config.toml
init = "uniform"
final_lr_fraction = 0.0
train_tokens = 616500000
MLP neurons of a small language model. Each row is named by its layer, matrix (gate and up: input weights) and neuron, and shows model dimensions 128-255. Each number is 50 + 10 x the weight over its row's rms, rounded and kept within 0 to 99. A neuron's up and down rows have the sign that makes its largest values positive.
Before each neuron's rows, "fires on" lists the tokens most often at its 100 highest values on Wikipedia text that the model never trained on.

fires on: "the ", "k", "a", "j", "on ", ": "
L7.gate490:46 40 54 35 51 41 61 58 57 43 36 53 46 55 57 51 54 45 57 46 54 57 33 44 62 49 36 46 39 64 41 42 44 45 47 34 53 42 43 51 54 45 54 39 50 43 42 48 61 44 56 47 59 54 45 38 42 61 42 61 37 63 45 62 45 51 41 58 47 44 42 45 46 33 36 43 60 51 56 59 50 45 58 35 57 66 59 48 56 41 58 52 51 35 44 47 40 61 55 32 67 71 36 49 46 43 42 69 71 52 55 57 45 49 46 55 65 36 66 62 55 33 46 46 67 65 59 52
L7.up490:39 40 55 39 47 47 56 41 45 60 69 53 47 47 55 56 58 53 35 42 57 55 67 52 45 46 53 41 60 20 69 44 31 45 45 45 58 49 42 56 53 58 51 57 40 65 52 53 35 48 57 65 48 45 50 46 48 45 70 31 58 44 23 36 46 59 42 55 30 50 63 65 45 61 40 64 51 63 31 35 76 46 59 60 50 39 36 36 37 59 34 43 50 32 48 41 57 53 54 43 48 83 55 51 59 44 45 60 38 50 41 53 53 36 53 58 34 45 62 44 42 60 42 38 69 55 47 60

fires on: "N", "L", "P", "ch", "zone", "–"
L7.gate417:54 45 48 35 47 63 50 33 54 54 32 59 44 59 36 55 65 41 46 42 55 63 53 75 48 35 42 38 37 34 40 60 52 51 52 69 66 38 55 72 51 58 33 57 56 43 40 51 45 52 60 57 34 43 56 45 50 55 50 50 39 55 52 74 51 48 43 57 45 56 63 56 57 43 45 61 56 53 45 42 54 55 39 62 67 43 61 47 48 49 69 63 57 46 53 54 49 62 54 31 52 69 30 40 29 50 41 41 49 64 46 67 42 47 43 58 52 45 55 58 44 56 59 59 54 54 40 36
L7.up417:56 33 37 60 60 69 61 44 65 57 53 59 53 47 59 40 41 42 43 58 53 47 39 42 51 34 33 42 48 53 64 45 55 36 54 71 58 45 61 32 47 47 41 32 50 36 51 29 35 32 49 56 47 52 55 66 54 50 37 51 45 46 60 33 37 52 69 34 68 67 55 60 57 58 58 48 65 57 47 52 58 49 60 33 38 51 45 32 34 65 43 55 54 53 36 47 58 56 47 45 58 44 52 40 37 42 58 61 49 52 50 64 34 65 45 54 44 38 43 53 69 52 58 42 55 49 48 35

fires on: "is ", "was ", "are "
L3.gate730:48 33 44 35 47 53 61 45 57 70 58 52 51 66 28 54 52 64 56 66 55 60 59 67 61 46 49 71 60 46 45 58 52 23 42 39 36 41 42 46 50 51 36 45 40 35 43 53 58 55 41 57 62 38 51 46 67 58 37 64 51 73 50 47 60 45 43 38 60 44 45 53 47 40 48 61 43 62 56 47 48 72 53 69 54 65 31 48 35 40 44 48 51 50 26 47 34 47 47 58 44 66 50 67 52 53 53 57 56 60 58 65 44 54 56 60 43 54 60 66 32 29 43 57 48 37 56 53
L3.up730:66 49 64 44 40 47 41 36 36 47 61 52 45 50 64 51 49 45 45 47 46 41 43 47 53 54 51 39 59 42 58 53 64 32 37 54 52 46 53 45 40 64 60 53 67 47 52 68 58 65 48 37 57 46 62 53 47 63 50 49 69 59 60 55 69 37 53 58 56 31 31 29 56 31 48 40 55 59 55 50 32 58 54 64 47 65 42 53 54 33 54 39 69 40 44 55 34 36 58 41 36 44 52 51 41 60 48 51 33 33 40 49 51 34 51 68 57 50 48 45 61 74 47 61 47 50 40 57

fires on: "in", "un", "| ", "In", "is ", "were "
L7.gate1011:49 42 62 59 50 42 60 41 50 62 48 47 36 55 64 65 52 49 56 48 36 44 36 67 48 42 31 51 59 55 51 50 74 48 40 53 55 55 53 34 62 43 50 39 47 35 42 50 70 42 62 44 41 61 58 58 46 52 40 59 53 62 57 57 62 51 50 41 44 51 31 53 53 57 50 41 46 32 47 39 69 58 38 48 74 49 43 43 67 48 48 39 58 55 49 36 41 64 55 52 43 46 51 52 52 50 54 51 58 64 33 53 39 47 47 75 56 54 56 65 54 47 39 54 54 52 42 42
L7.up1011:52 52 48 61 61 58 49 28 59 37 46 59 48 48 49 54 68 53 60 51 48 42 55 44 43 56 46 62 62 51 55 42 55 54 63 41 60 46 47 57 71 56 59 54 44 52 49 54 63 61 57 40 50 54 66 50 49 45 45 66 57 41 54 54 44 55 45 36 13 58 44 28 35 61 50 60 48 36 60 39 59 34 63 56 56 51 42 41 52 53 66 50 45 42 53 45 47 51 52 42 47 54 63 45 54 40 47 56 60 29 51 58 75 37 43 68 69 67 23 41 42 47 49 52 68 52 55 41

fires on: "| ", "the ", "===", "minor ", "ec"
L7.gate533:45 51 48 60 53 49 41 37 32 63 31 59 52 35 49 52 50 60 66 41 38 40 63 53 68 39 45 48 60 47 60 45 42 46 53 50 39 56 66 60 55 48 52 50 38 57 60 59 40 63 54 57 36 55 43 45 70 53 57 56 55 40 48 47 42 55 49 42 47 76 30 36 58 43 45 38 60 49 66 46 61 53 50 50 49 55 65 48 54 51 54 46 36 49 48 37 56 44 23 65 70 37 65 46 61 44 56 45 46 44 35 52 54 61 65 38 50 58 66 69 56 46 49 60 47 37 50 44
L7.up533:46 41 56 41 47 39 40 62 31 53 59 38 58 45 42 37 51 45 42 52 61 52 50 62 61 61 50 62 53 55 64 58 30 33 58 52 62 56 42 53 44 43 54 76 66 38 22 55 47 47 48 67 48 36 43 34 51 56 56 38 69 60 45 49 35 42 53 54 42 43 61 46 56 47 39 55 54 47 59 27 56 57 64 57 36 35 46 35 53 42 63 44 60 54 59 45 32 63 52 63 50 31 38 45 49 57 50 59 39 54 68 48 61 52 49 79 34 45 43 62 42 58 33 42 57 54 60 43

fires on: "I", "F", "U"
L6.gate1196:40 46 47 45 44 42 55 47 69 40 34 55 35 62 27 41 48 58 52 53 60 54 43 50 47 58 73 30 53 51 53 58 48 55 59 38 25 55 38 41 38 53 42 65 73 50 54 58 55 55 54 69 65 52 40 48 44 46 51 47 62 50 63 45 51 46 43 61 65 54 31 53 46 35 57 49 49 44 54 59 52 61 46 54 52 44 53 59 58 63 34 50 53 26 49 47 56 58 61 47 46 57 43 45 40 49 67 46 50 50 38 66 53 50 56 68 33 56 49 33 40 57 37 47 33 56 61 49
L6.up1196:57 45 37 49 62 39 23 41 69 40 37 51 36 55 50 52 49 47 42 42 48 43 55 57 46 63 66 49 47 46 45 63 50 54 84 45 54 53 42 68 51 67 63 64 48 43 30 50 31 38 70 50 59 57 44 60 62 62 55 55 53 40 52 57 44 54 49 44 71 57 53 42 56 58 38 65 31 37 65 67 36 51 57 52 46 39 53 53 49 57 58 27 50 41 62 44 36 36 50 50 49 45 55 57 50 56 72 41 46 46 45 32 55 32 58 67 32 48 64 42 54 66 41 36 39 21 71 46

fires on: "as ", ".", "As ", "so "
L7.gate180:42 43 65 78 48 46 61 46 35 65 51 40 75 48 39 49 69 46 51 45 43 51 44 41 41 71 57 48 57 56 48 46 60 58 52 52 37 67 39 37 47 54 45 52 52 48 40 54 39 32 44 64 45 64 39 41 48 49 44 52 33 55 54 57 59 61 40 47 54 43 58 52 42 50 39 51 60 57 56 74 58 52 44 43 61 62 46 50 47 42 29 63 54 43 62 51 31 46 43 48 59 56 46 54 51 60 54 64 34 59 42 62 60 68 41 34 47 59 48 55 53 55 38 58 46 39 30 29
L7.up180:48 68 51 64 63 46 77 67 48 52 58 37 33 50 60 48 64 38 24 62 40 47 53 52 59 48 55 54 68 49 56 48 29 53 56 44 45 55 41 58 42 51 43 60 44 41 30 70 37 30 58 38 38 61 54 52 44 58 49 70 66 48 40 62 42 39 33 52 56 52 42 32 41 58 40 46 50 35 41 57 74 43 57 40 63 64 47 51 50 46 54 64 52 58 53 44 29 41 44 50 45 52 49 51 49 53 41 48 48 64 47 55 69 66 20 56 43 57 28 56 56 47 61 34 66 51 39 49

fires on: "1", "25", "Gu", "8", "9", "24"
L3.gate1250:56 44 39 43 45 49 51 51 75 60 48 43 50 38 63 39 56 60 42 39 43 50 56 63 55 53 70 60 60 50 43 69 62 69 61 58 45 53 60 35 53 47 50 55 46 58 43 34 36 42 40 43 45 44 57 63 63 46 50 51 66 50 53 51 46 50 53 43 59 46 49 41 61 71 58 38 71 33 51 61 66 36 48 45 62 37 69 57 36 52 53 43 60 38 45 39 49 46 57 49 55 38 44 43 72 58 51 52 67 54 53 57 42 57 48 38 33 49 49 50 55 62 28 62 45 55 49 53
L3.up1250:63 27 62 35 36 59 34 47 46 41 49 65 41 76 67 47 52 48 49 41 49 55 67 28 55 58 42 64 60 59 33 49 50 47 46 32 62 44 52 52 65 47 41 58 43 73 41 36 44 54 25 65 41 44 56 41 34 42 46 40 38 51 45 55 37 44 38 49 47 41 58 45 60 59 58 52 49 39 54 51 37 40 59 38 66 53 52 49 43 63 56 57 53 57 49 43 56 55 62 59 37 53 64 52 55 50 47 46 55 47 65 54 42 48 66 38 42 53 38 50 56 64 58 59 57 37 56 38

fires on: "\n\n", "ft ", ".", "\n", "median ", "at "
L3.gate304:37 43 63 59 44 40 45 44 42 28 39 57 29 52 57 62 46 46 63 53 66 21 33 61 39 71 39 46 41 68 50 54 51 53 42 56 60 45 61 39 42 52 50 57 47 48 56 39 39 41 54 46 43 63 76 49 49 67 38 51 28 55 56 57 55 60 40 54 69 51 43 58 41 49 45 47 57 51 43 54 69 63 57 52 54 62 56 34 65 50 46 67 58 54 54 58 48 52 38 55 47 43 36 39 31 74 44 48 47 52 45 35 57 48 57 49 51 59 43 45 54 48 30 69 45 57 52 40
L3.up304:40 27 36 48 56 73 58 51 52 29 54 61 39 39 52 73 36 51 59 66 66 34 39 55 44 62 51 53 56 51 72 60 33 40 48 51 36 60 56 44 36 44 32 59 56 50 63 48 49 44 45 60 53 49 63 42 59 59 52 57 38 52 53 57 49 72 49 43 50 59 47 57 34 43 50 67 53 58 48 55 51 69 48 59 71 53 53 63 46 59 42 64 51 56 60 68 43 55 52 55 51 40 49 38 39 49 39 66 61 54 45 48 38 40 60 52 41 58 41 44 49 42 24 52 46 40 50 43

fires on: "of ", "sh", "Ko", "ha"
L6.gate549:47 62 39 56 50 44 52 51 53 52 57 43 41 46 42 44 47 49 42 73 31 62 39 57 74 33 51 34 46 59 56 56 32 45 54 44 52 52 49 44 51 58 56 46 43 43 58 63 64 56 43 34 47 55 68 52 65 56 27 61 62 58 53 79 61 60 57 44 64 34 54 48 60 61 59 46 73 55 34 54 43 59 31 31 53 41 74 30 63 49 47 50 43 64 59 60 42 37 40 54 48 44 39 54 58 42 47 45 57 47 41 37 31 44 62 35 52 50 60 45 36 42 47 53 31 58 35 36
L6.up549:46 49 56 62 61 51 46 41 50 56 44 48 53 52 36 57 42 77 47 43 57 32 45 47 60 32 60 44 51 47 46 45 55 43 65 49 60 33 45 58 61 44 40 19 59 70 41 51 57 65 32 48 67 69 50 36 56 50 50 42 54 43 62 35 47 39 64 43 42 52 60 49 32 60 55 50 46 62 50 44 57 57 65 46 62 39 48 54 59 54 45 53 56 61 58 53 60 48 54 49 40 60 62 57 52 62 44 43 43 58 55 41 57 42 58 26 37 61 55 30 50 41 53 61 46 58 66 50

fires on: "I", "II", "https"
L3.gate362:54 47 49 41 48 44 47 39 42 27 49 46 55 62 67 36 38 63 49 37 43 63 57 48 44 48 66 54 65 63 49 57 41 65 49 43 33 62 35 55 63 53 49 52 42 66 53 58 65 42 43 66 59 62 60 51 47 53 31 55 58 42 64 63 65 42 55 47 62 49 35 38 40 39 51 49 48 60 29 57 65 52 59 42 51 55 62 66 61 55 59 56 45 54 51 35 49 52 72 51 60 43 44 60 56 46 68 40 73 58 66 51 45 27 53 36 47 58 50 48 40 45 34 53 46 30 53 45
L3.up362:59 55 40 51 42 53 50 54 64 61 40 49 43 58 45 51 70 46 45 36 64 44 43 50 55 43 56 64 48 53 56 60 31 37 49 54 37 39 30 48 37 29 55 58 60 41 60 54 57 42 58 58 36 49 48 32 48 72 73 55 46 42 55 53 47 44 47 42 58 64 59 55 46 63 51 62 45 44 57 54 44 45 51 48 39 53 45 65 48 46 55 47 69 59 49 43 41 41 55 47 51 73 56 34 72 36 44 36 27 34 60 51 52 63 39 65 56 44 63 48 51 28 34 42 38 45 42 59

fires on: "to ", "ap", "com", "Excell", "riv", "Com"
L3.gate740:45 55 50 43 43 55 46 61 49 56 49 48 48 36 57 57 46 61 67 68 52 58 61 54 34 56 51 60 54 35 52 50 59 52 64 54 35 44 54 57 65 36 47 50 43 40 34 55 66 53 45 45 58 39 30 52 58 49 58 61 50 51 50 60 50 46 58 37 50 42 31 62 57 61 72 61 40 66 58 54 44 40 58 67 48 58 51 48 58 47 49 45 52 51 66 68 50 44 46 57 44 54 51 56 46 33 50 68 71 58 35 36 48 51 49 58 67 36 65 26 52 39 64 46 63 47 68 45
L3.up740:50 44 55 57 50 44 62 36 49 55 61 48 44 47 54 42 45 48 56 70 52 40 41 53 62 55 53 49 38 50 59 63 51 48 63 70 45 52 55 58 43 57 26 24 51 41 44 39 55 33 51 22 39 49 50 57 53 54 62 58 37 54 53 39 45 70 69 60 53 50 32 29 60 57 65 40 33 56 43 67 49 33 67 60 41 58 36 40 50 53 44 51 53 63 58 45 64 28 59 44 67 46 43 43 63 67 50 48 48 45 53 49 45 35 49 45 38 44 57 41 58 49 39 61 42 44 56 50

fires on: "el", "al", "Mal", "Tel", "Bel", "Mol"
L3.gate1129:47 41 38 57 44 50 41 53 59 44 64 52 46 49 35 53 43 49 33 57 32 63 43 48 64 33 50 39 43 60 54 34 40 46 53 55 44 39 45 48 58 41 62 51 34 52 48 46 59 51 33 44 65 61 41 56 37 53 39 46 52 53 73 65 37 34 47 45 56 41 34 47 44 62 64 43 48 57 44 56 36 28 52 57 62 56 59 61 64 46 48 42 51 37 31 43 35 49 38 52 67 58 56 46 55 52 65 43 64 59 62 46 59 50 54 61 41 65 23 62 52 43 41 47 40 56 32 60
L3.up1129:47 59 50 52 47 50 45 43 67 60 54 48 58 67 55 44 79 34 42 55 54 55 64 53 44 55 26 61 69 39 45 67 49 52 44 58 44 54 44 44 48 44 47 37 56 36 38 50 49 56 44 49 53 43 63 55 55 69 58 76 41 40 39 45 66 39 44 77 68 58 44 50 37 53 42 59 45 49 65 44 52 52 55 73 46 40 58 50 55 59 58 68 45 46 50 53 55 43 50 54 57 44 39 42 62 46 69 51 37 63 39 42 62 39 57 66 51 56 66 42 68 39 32 59 57 40 62 66

fires on: "of ", "have ", "to ", "has ", "not ", "had "
L3.gate338:27 43 56 40 35 49 40 42 73 52 55 64 64 57 59 43 44 57 52 67 54 68 46 58 62 52 40 52 41 55 50 59 38 37 55 55 38 45 65 43 45 44 51 32 67 39 35 54 40 56 46 42 60 42 55 49 47 45 40 52 56 62 30 45 53 48 47 29 37 31 51 29 38 65 60 54 59 58 38 52 42 46 61 45 51 36 56 68 51 59 43 58 49 59 41 44 63 63 55 46 56 53 66 54 45 47 47 37 57 56 65 58 70 43 38 58 57 56 46 51 39 67 46 61 47 59 32 49
L3.up338:35 56 65 56 37 26 59 36 44 61 43 47 60 60 49 47 41 55 57 58 49 54 49 67 40 53 45 48 50 57 47 41 50 53 55 41 35 37 58 56 56 51 47 40 51 64 53 34 54 58 42 54 43 62 36 41 45 50 47 49 54 47 45 31 54 49 38 58 40 29 33 65 39 56 43 65 48 41 52 50 58 57 53 38 54 43 44 52 73 49 36 58 33 43 39 32 53 57 71 61 50 58 62 40 40 42 34 39 50 55 67 46 51 49 59 72 67 54 61 50 34 58 53 41 78 47 34 49

fires on: ": ", "ra", "at ", ".", "km", "sp"
L7.gate1001:60 54 41 62 42 61 56 47 58 59 39 65 53 45 43 53 49 31 66 49 61 44 52 73 50 55 50 25 48 63 53 31 37 74 51 48 54 62 35 68 40 68 72 53 45 56 46 57 52 50 31 65 26 59 58 66 30 52 31 63 51 52 55 64 52 61 34 63 43 45 44 61 58 54 50 53 67 53 52 37 54 35 43 49 64 56 71 42 52 44 57 75 47 34 48 63 32 59 21 53 58 46 61 60 43 44 38 51 52 51 50 49 31 48 54 42 54 60 48 53 68 50 45 51 48 43 33 38
L7.up1001:36 58 49 48 56 39 49 62 36 37 55 61 52 51 58 65 54 52 45 47 49 38 46 44 41 53 48 47 59 25 41 43 36 46 57 57 63 46 39 69 32 59 41 70 42 50 55 49 65 50 52 31 60 51 41 57 38 66 56 66 36 38 37 58 30 50 48 24 46 55 54 50 49 29 52 51 41 45 51 60 41 45 41 39 49 65 55 47 67 50 50 56 43 44 28 57 49 63 52 45 48 49 46 41 53 72 37 54 51 66 57 46 49 44 75 47 41 37 43 64 50 59 57 60 65 57 30 32

fires on: "of ", ", ", "up ", "Am", "including ", ": "
L3.gate855:51 52 41 58 72 43 65 50 51 53 41 46 60 25 47 51 61 56 51 51 60 65 51 54 43 57 65 45 51 47 57 44 55 44 73 52 64 45 54 41 51 49 61 56 43 50 65 58 57 61 55 62 77 73 38 52 48 36 42 50 49 59 27 59 55 39 33 46 46 46 70 33 38 53 60 43 30 42 51 68 56 53 48 52 41 42 51 47 55 72 55 64 51 64 44 61 50 40 58 40 55 40 57 52 42 34 49 58 60 56 55 43 65 53 60 45 55 49 61 60 64 31 35 61 56 57 46 35
L3.up855:59 64 69 65 57 45 51 57 44 33 50 49 56 63 37 59 51 39 39 54 51 47 53 44 50 64 46 51 52 52 38 59 44 52 50 44 58 57 63 63 33 45 42 56 34 58 43 53 40 52 60 49 53 45 47 35 51 43 60 44 64 58 55 49 57 46 44 48 40 46 57 60 54 52 34 68 53 35 64 65 31 28 70 49 57 49 56 65 40 53 56 56 27 54 48 51 47 64 64 58 38 48 60 37 36 60 54 36 49 50 46 49 39 56 44 52 41 60 53 35 41 57 57 33 51 35 29 57

fires on: "In", "in", "f"
L6.gate197:42 50 55 33 44 37 60 40 47 47 34 44 52 60 30 67 39 44 61 44 38 56 61 71 48 42 34 38 39 54 70 61 39 42 58 65 64 38 63 53 49 56 42 57 20 53 54 44 57 55 59 63 45 36 75 57 43 54 58 68 54 50 47 60 55 52 50 49 48 39 42 61 79 40 42 43 43 46 37 47 56 55 50 47 41 66 42 38 57 56 42 59 37 62 51 50 55 30 48 57 58 60 45 47 38 42 58 34 56 49 42 61 41 50 58 61 51 43 48 37 63 60 40 41 54 36 66 39
L6.up197:52 51 43 51 34 58 52 41 42 30 44 56 48 48 41 53 42 57 60 54 63 57 42 63 39 50 50 42 50 45 51 54 59 59 48 56 43 66 56 48 32 42 48 46 34 54 50 52 31 41 51 55 44 32 63 52 36 52 47 70 60 27 59 44 21 38 59 47 36 51 42 49 56 56 64 45 50 39 44 42 51 53 48 48 60 44 58 42 33 63 69 72 61 53 55 62 34 38 44 53 50 43 56 58 47 64 52 58 54 27 38 45 47 37 36 51 41 42 43 36 47 49 46 51 44 33 50 67

fires on: "b", "sp", "has ", "had ", "he ", "p"
L7.gate690:56 38 49 60 57 66 46 50 41 62 62 53 68 45 45 46 49 56 53 33 51 52 65 49 68 50 45 66 55 51 49 48 44 50 61 53 50 59 39 52 59 39 62 44 62 30 42 42 36 41 59 40 66 50 50 38 31 46 51 47 38 69 53 29 51 58 48 39 73 39 39 45 52 39 41 40 37 43 53 30 37 38 58 29 44 39 45 39 41 52 61 64 41 68 33 45 58 53 36 43 61 41 53 53 42 41 53 71 62 44 50 59 50 47 49 51 65 39 44 58 47 52 60 57 41 42 53 52
L7.up690:63 49 63 50 50 64 60 30 58 62 38 46 56 58 39 48 56 52 48 36 70 47 41 61 50 57 31 54 65 61 47 40 49 57 36 47 36 38 58 46 32 55 46 50 80 51 39 46 34 40 62 41 41 45 58 62 40 50 50 55 36 58 56 47 52 37 57 58 41 37 57 47 49 23 49 47 62 51 51 47 67 54 39 44 61 47 72 48 59 45 40 68 56 34 43 58 61 47 59 45 63 62 49 48 41 42 47 53 48 68 47 53 63 54 54 55 55 49 54 60 49 40 50 41 64 53 56 45

fires on: "|", "I", "\n", "| ", "1"
L7.gate238:64 52 48 45 44 46 64 49 47 29 32 55 58 37 40 53 66 58 55 42 56 45 40 51 47 51 57 57 50 54 49 47 53 78 43 58 44 55 44 44 39 57 53 57 68 45 49 58 54 37 56 45 68 41 52 37 33 59 56 30 36 54 48 34 64 36 62 44 48 60 54 41 49 34 61 51 60 51 65 20 54 66 45 61 36 44 44 52 42 69 57 34 56 47 46 34 61 59 57 51 47 44 44 49 48 48 55 54 53 46 50 69 61 44 50 39 62 59 46 55 47 47 42 36 20 58 34 44
L7.up238:47 40 41 71 36 38 51 47 53 48 65 66 47 55 60 37 63 50 64 48 40 37 22 55 49 63 55 46 63 55 44 51 36 69 59 64 61 62 64 44 41 50 46 49 50 56 43 51 62 41 55 64 49 58 48 45 55 59 77 45 51 44 55 45 49 64 48 51 55 39 50 54 49 46 51 72 59 47 28 47 51 44 59 53 32 38 70 66 52 55 55 61 37 31 52 45 68 54 65 39 51 41 57 47 64 53 73 40 55 48 44 41 59 38 34 47 68 60 53 60 35 45 44 50 52 71 46 66

fires on: "Al", "up ", ": ", "gu", "rid", "tivi"
L3.gate839:74 66 50 57 74 54 61 66 51 40 53 59 31 57 58 47 48 77 34 43 57 53 54 43 50 44 50 41 61 57 41 46 35 36 61 50 43 44 65 73 49 54 52 65 50 30 54 52 46 54 38 65 59 47 48 50 60 48 43 51 63 55 58 47 50 53 43 40 46 54 55 50 50 55 51 57 52 47 54 51 43 62 60 30 29 54 52 48 54 63 24 45 39 48 52 47 54 38 46 56 63 38 58 32 48 53 59 50 31 63 29 37 49 53 49 44 48 47 66 52 43 65 45 53 35 50 60 43
L3.up839:50 50 54 69 62 43 54 50 46 42 40 66 43 46 48 44 46 57 45 53 56 38 51 65 40 52 48 54 40 46 47 52 68 52 37 41 59 53 55 54 48 41 39 74 52 50 38 47 38 38 43 49 36 51 45 51 66 36 47 47 62 49 54 30 41 62 65 55 37 32 49 31 63 42 46 66 63 46 54 51 35 33 69 44 35 40 54 50 50 44 51 40 50 49 41 50 59 59 66 30 42 48 39 33 51 53 37 57 58 61 52 57 48 32 48 50 58 62 62 40 32 40 40 56 46 51 46 44

fires on: "c", "f", "were "
L7.gate563:61 37 72 46 70 50 38 53 42 50 68 40 63 49 50 48 36 47 45 35 38 42 48 63 58 52 32 50 40 65 50 33 53 49 58 35 58 25 55 44 61 59 43 53 55 53 55 55 52 19 50 57 45 48 74 44 34 42 37 68 43 52 46 61 42 59 66 38 49 37 42 49 54 48 45 57 55 44 44 57 55 65 46 51 54 46 58 44 61 38 56 38 49 32 50 61 28 43 35 34 44 46 59 61 42 45 53 50 62 48 52 65 51 42 56 60 50 28 46 49 58 40 36 73 50 51 68 31
L7.up563:56 36 61 51 39 55 70 53 63 58 57 49 61 38 51 51 54 44 51 47 49 34 49 34 49 53 48 65 42 55 51 74 41 47 59 55 49 59 51 46 50 34 52 57 60 66 50 63 64 38 39 61 43 57 66 50 49 35 39 61 47 38 52 49 43 39 46 52 45 53 65 43 42 51 44 42 73 40 53 53 37 50 34 48 60 55 58 38 34 70 49 40 52 52 62 57 54 49 34 55 43 33 39 28 44 59 47 46 39 31 35 46 49 44 38 58 59 64 23 31 49 34 47 59 44 63 44 56

fires on: "N", "is ", "J"
L6.gate183:40 29 38 43 46 40 51 47 66 61 70 56 42 54 52 43 44 54 51 67 46 56 49 48 60 43 33 48 37 40 51 53 63 58 40 56 44 59 52 39 39 57 53 50 48 33 52 54 53 58 46 47 52 58 29 41 57 57 43 65 61 49 48 31 54 54 35 56 62 46 64 53 50 43 40 48 61 76 46 47 47 60 56 44 58 37 54 28 43 35 56 58 54 63 51 59 32 31 56 47 66 65 43 36 57 40 29 46 52 63 31 46 30 50 57 62 52 45 45 53 47 46 47 62 54 53 44 41
L6.up183:58 49 52 53 40 39 51 47 66 59 58 43 40 57 42 35 52 50 68 56 53 39 42 52 36 46 45 45 61 34 54 46 51 51 47 58 56 57 44 47 61 56 46 66 44 54 54 49 63 46 63 33 56 38 52 62 77 61 38 67 60 51 56 66 52 42 24 64 47 57 63 43 48 64 47 42 49 53 50 46 55 38 32 33 45 36 37 47 44 37 62 52 53 49 36 63 41 59 46 35 57 60 66 39 49 37 29 49 40 44 34 52 47 32 32 69 55 39 39 59 47 50 50 38 52 60 56 33

fires on: "re", "is ", "was ", ": ", "al"
L7.gate726:50 44 50 57 36 35 58 59 51 70 53 57 46 45 52 62 49 53 64 57 53 50 79 76 44 31 45 35 63 42 30 55 57 44 43 63 51 43 61 44 45 63 56 55 39 36 58 40 44 51 72 67 50 41 54 53 52 48 65 44 49 60 55 71 62 41 43 62 51 40 56 33 52 54 57 43 62 54 52 28 38 56 57 54 63 58 39 46 57 49 55 72 47 47 48 44 70 49 52 64 57 37 49 45 56 47 42 51 57 57 28 48 39 57 59 45 57 65 56 59 59 44 30 61 41 66 54 36
L7.up726:49 39 40 50 52 50 47 39 53 49 36 62 51 48 45 64 53 56 45 49 44 64 49 59 31 38 41 58 58 49 41 52 68 58 41 39 38 53 37 56 59 64 50 55 46 58 54 48 59 63 70 54 61 53 71 37 51 42 39 47 48 63 54 45 55 51 43 65 35 57 80 51 43 54 59 45 62 58 56 57 28 39 45 53 59 53 44 44 44 69 55 53 36 47 33 44 63 51 66 38 54 31 47 51 47 37 44 64 51 28 50 49 56 41 37 62 45 45 47 50 70 41 47 32 40 35 49 37

fires on: ": ", "/ ", "family ", "be ", "were ", "are "
L3.gate1005:36 52 61 56 41 55 50 48 51 48 45 41 55 40 71 62 57 35 57 52 42 52 46 52 45 53 43 56 39 65 48 55 51 27 41 38 31 49 44 52 30 52 38 36 38 59 54 43 53 52 37 50 53 46 56 37 38 46 58 42 34 48 68 43 70 22 47 45 64 35 35 45 57 54 55 59 51 36 51 27 35 43 41 53 61 28 51 45 62 43 45 60 40 51 32 37 46 64 49 51 53 51 54 51 57 52 46 40 52 49 47 55 38 47 41 48 58 53 49 43 48 51 31 57 65 27 53 46
L3.up1005:33 68 62 43 41 43 52 65 55 47 47 40 43 46 40 63 44 48 43 50 66 59 48 36 58 61 60 58 52 35 54 54 48 59 41 47 72 40 59 48 63 59 53 57 55 44 51 38 60 59 46 40 54 75 48 46 41 51 62 62 48 49 44 50 32 39 60 39 42 33 50 41 50 47 54 52 63 60 61 33 53 69 48 62 47 38 59 54 51 59 46 73 50 50 44 55 65 42 54 33 45 59 51 46 53 38 66 52 73 54 42 35 41 48 46 55 49 48 63 45 42 38 56 49 54 53 40 28

fires on: "as ", "-", "is ", "ic", "It ", "was "
L6.gate0:56 40 55 49 43 52 53 64 35 44 59 51 49 59 52 71 34 53 50 35 64 59 65 61 41 55 55 44 41 54 35 62 46 70 54 43 62 39 45 35 40 39 53 55 47 58 50 52 59 50 53 61 59 55 40 20 63 27 54 49 40 42 64 45 57 37 44 43 56 63 54 34 43 31 52 61 59 60 51 47 35 52 44 67 58 39 51 25 65 39 39 46 42 35 57 63 52 50 59 45 40 63 47 42 51 43 49 49 53 51 44 57 43 51 50 64 62 51 42 69 46 52 42 54 75 46 68 32
L6.up0:49 31 34 38 40 54 62 39 44 51 59 78 61 55 65 42 58 53 43 54 45 36 63 54 59 48 42 46 70 44 53 56 47 47 64 55 44 68 53 43 41 58 30 33 46 55 53 70 52 52 46 40 59 51 60 67 47 37 28 52 46 47 59 49 67 58 50 44 35 38 68 55 61 44 48 31 38 69 67 55 49 33 38 36 64 34 37 41 66 36 41 72 34 41 46 48 35 41 64 38 54 63 43 56 54 48 48 44 48 66 26 63 52 37 27 47 71 54 52 52 59 54 55 62 45 49 48 58